MLP neurons of a small language model. Each row is named by its layer, matrix (down: output weights) and neuron, and shows model dimensions 176-239. Each number is 128 + 24 x the weight over its row's rms, rounded and kept within 0 to 255. A neuron's up and down rows have the sign that makes its largest values positive.
After each neuron's rows, "raises" lists the tokens whose logits its output raises most directly, leaving later layers aside.

L5.down30 [146 132 134 143  99 144  87 138 144 108 142  97 134 141 121 101 112  98 107 139 167 153 142 108  84 125 150 100 121 112 120 119 105 123 140 119 120 151 139 140 162 141 148 110 140 128  99 117 122  90 162 129 144 123 155 132  94 141 122 110 148 106 151 122]
raises: "st", "est", "pe", ",", " for"

L5.down826 [147 143 108  95 118 162  69  82 227 175 114 135 180 131 143 161 155 137 104 126 101 120  99 110 128 127  85 100 150 119  74 105  97 133  72 131 137 117 112 118 128 112 134 121 145  96 173  99 120  91 129 138  62 138 102 118 140 155 140 138 118 139 136 153]
raises: " it", " there", " these", " this", " any"

L5.down250 [138 135 119 165 124 119 121 140 152  95 138 108  98 144 177 118  98 104 164 103 125 133  82 146  96  84 138 110 133 140 119 126  85 137 140 133  90 106 124 149 137 118 142 130 140 142 128 150 112 110 113 110 131  92 161 169 115 124 116 144 138 125 113  94]
raises: "o", "ot", "os", "og", "oo"

L5.down582 [167 140  85 111 144 113  93  73 223 184 144 140 138 134 124 110 140 136 103 158 133 165 112  87 139 116 116 128 143 104 123 108 122 123  72 169 135 103 116 127 133 148 103 135 136 139 119 112 101 135 123 149 109 148 135  78 144 150 147 141  89 172 117 158]
raises: " she", " it", " they", " he", " there"

L5.down249 [121 135 169 104 154 140 146  90 124 164 108 150  91 129 136 148 128 155 151 123 134  81 150 134 123  93 115 144 146 136 150 151 113 148 145 106 116 125 148 139  95 101 128 112 134 134 128 153 137 132 154 121 151 127 168 129 163 113 120 138 152 124 129 110]
raises: " which", " advance", "vit", "dic", "tro"

L5.down1196 [135 150 128 109 174 162 110 118 235 134 139 100 142 111 158 147 136 147 106 150 120 150 137 142 119  95 107 127 149 121 143 120 106  89 171 127 133 135 145 130 122 114 122 131 135 143 148 139 124 121 124 142 186  92 166  96 148  78  98 109 144 123 126 146]
raises: " it", " these", " this", " their", " those"

L5.down91 [177 154 119 116 116 122 147 158 132 103 100 138 124 145 104 106 135 123 149 142  99 143 116 142 135 115 118 154  90 141 103  79 102 133  91 124 107  81 139 153  83 120 180 144 118 130 114 122 135 155 102 187 100 134 144 124 130 146 155 148 159 137 114  95]
raises: " they", " it", " she", " its", " he"

L5.down1052 [113 128 137 132 150 128 108 126 144 126 109 147 153  99 110 109  87 139 146  91 112 123 103 131 163 127  93 130 132 130 158 133 136 104 110 125 138  76 133 166 119  99 157  93 135 131 162  73 150 105 112 157 148 125 160 163 153 108 139  94 125 116 144 114]
raises: "s", "eg", "ym", "ists", "ny"

L5.down112 [133 103 152 129 144 195 137 151 107 135 129 102 164 121 114 123 148 124 128 152 139 138 124 159 124 152 147 134 110  68 103 138 177 110 148 147  97 104  99 137 157 154 123 153 142 115 135 137 140  84 105 127 146 120 182 124 107 138 119 149 145 120 112 134]
raises: "ever", " its", " it", " the", " itself"

L5.down842 [120 109 109 101 109 171 148 134 126 120 116 129 123  95 107 149 179 133 139 199 104 181 120  97 106  99 156 129 116 113 104 146 117 162 170 125 156 141 132 115 149 140 149 173 133 119 168 148 117 132 170 126 101 142  93 155 126 144 128 164  97  84  93  99]
raises: "ert", "ens", "enberg", "ei", "er"

L5.down126 [108 146 126 100 123 133 133 109 130 173 156 136 101 154 134 124  78 146 110  82 138 135 175 129 106 112 179 153 153 150 173 118 119  89 165 110  95 163 117 118  98 113 160 149 143 114 111 111 122 134 135  99 149 102 110 154 128 104 163  99 126 124  90 143]
raises: "ion", "ions", "ional", "day", "mission"

L5.down690 [101 160 151 131  69 101 157 132 167 123 104 118 136 113 119 129 162 162 140 124 144  83 154 146 127 135 137 123 130 121 123 134 150  89 144 127 133 153 122 149 149 158 117 151  95 136 144 144 117 130 112  79 144  96 143 139 109  86 139 100 110 163 147 100]
raises: " Year", " year", " month", " week", " night"

L5.down158 [ 85  94 143 141  86 111 159  88 126 117 123 119 146 103 127 154 144 154 136 125 167 126 108 125 133 143 108 146 141 130 113 119 125 143 118 129 125  90 107  92 126  94 140 146 125 117 158 128 162 124 161 132 132 193 128 108 153 110 136 128 100  93 155 144]
raises: "ing", "ments", "ment", "ping", "ed"

L5.down319 [164 169 145 110 143 122 153  94 209 132 140 128 155 141 123 152 139 139 107 116 156 128 107 120  92 108 127 109 123 134 113 155 166 111 127  85  86 131 130  56  82  94 123 131 137 120 109 102 145  77 144 176 119 143 124 128 117 149 146  95 116 154 111 157]
raises: "y", "mark", "ed", "keeping", "ful"

L5.down486 [158 127 134 109 125 146  76 147  88 150 117 180 135 133 104 105 114 154 118 116 123 128 130 106 157 166 150 146 120 132 120 148 155 118 139 158 159  84 174 175 124  92 178 106 123 118 142 127 141 115  91 114 106 171 113 135  87 140 156 138 110 126 158 108]
raises: "ian", "ia", "ue", "ion", "chi"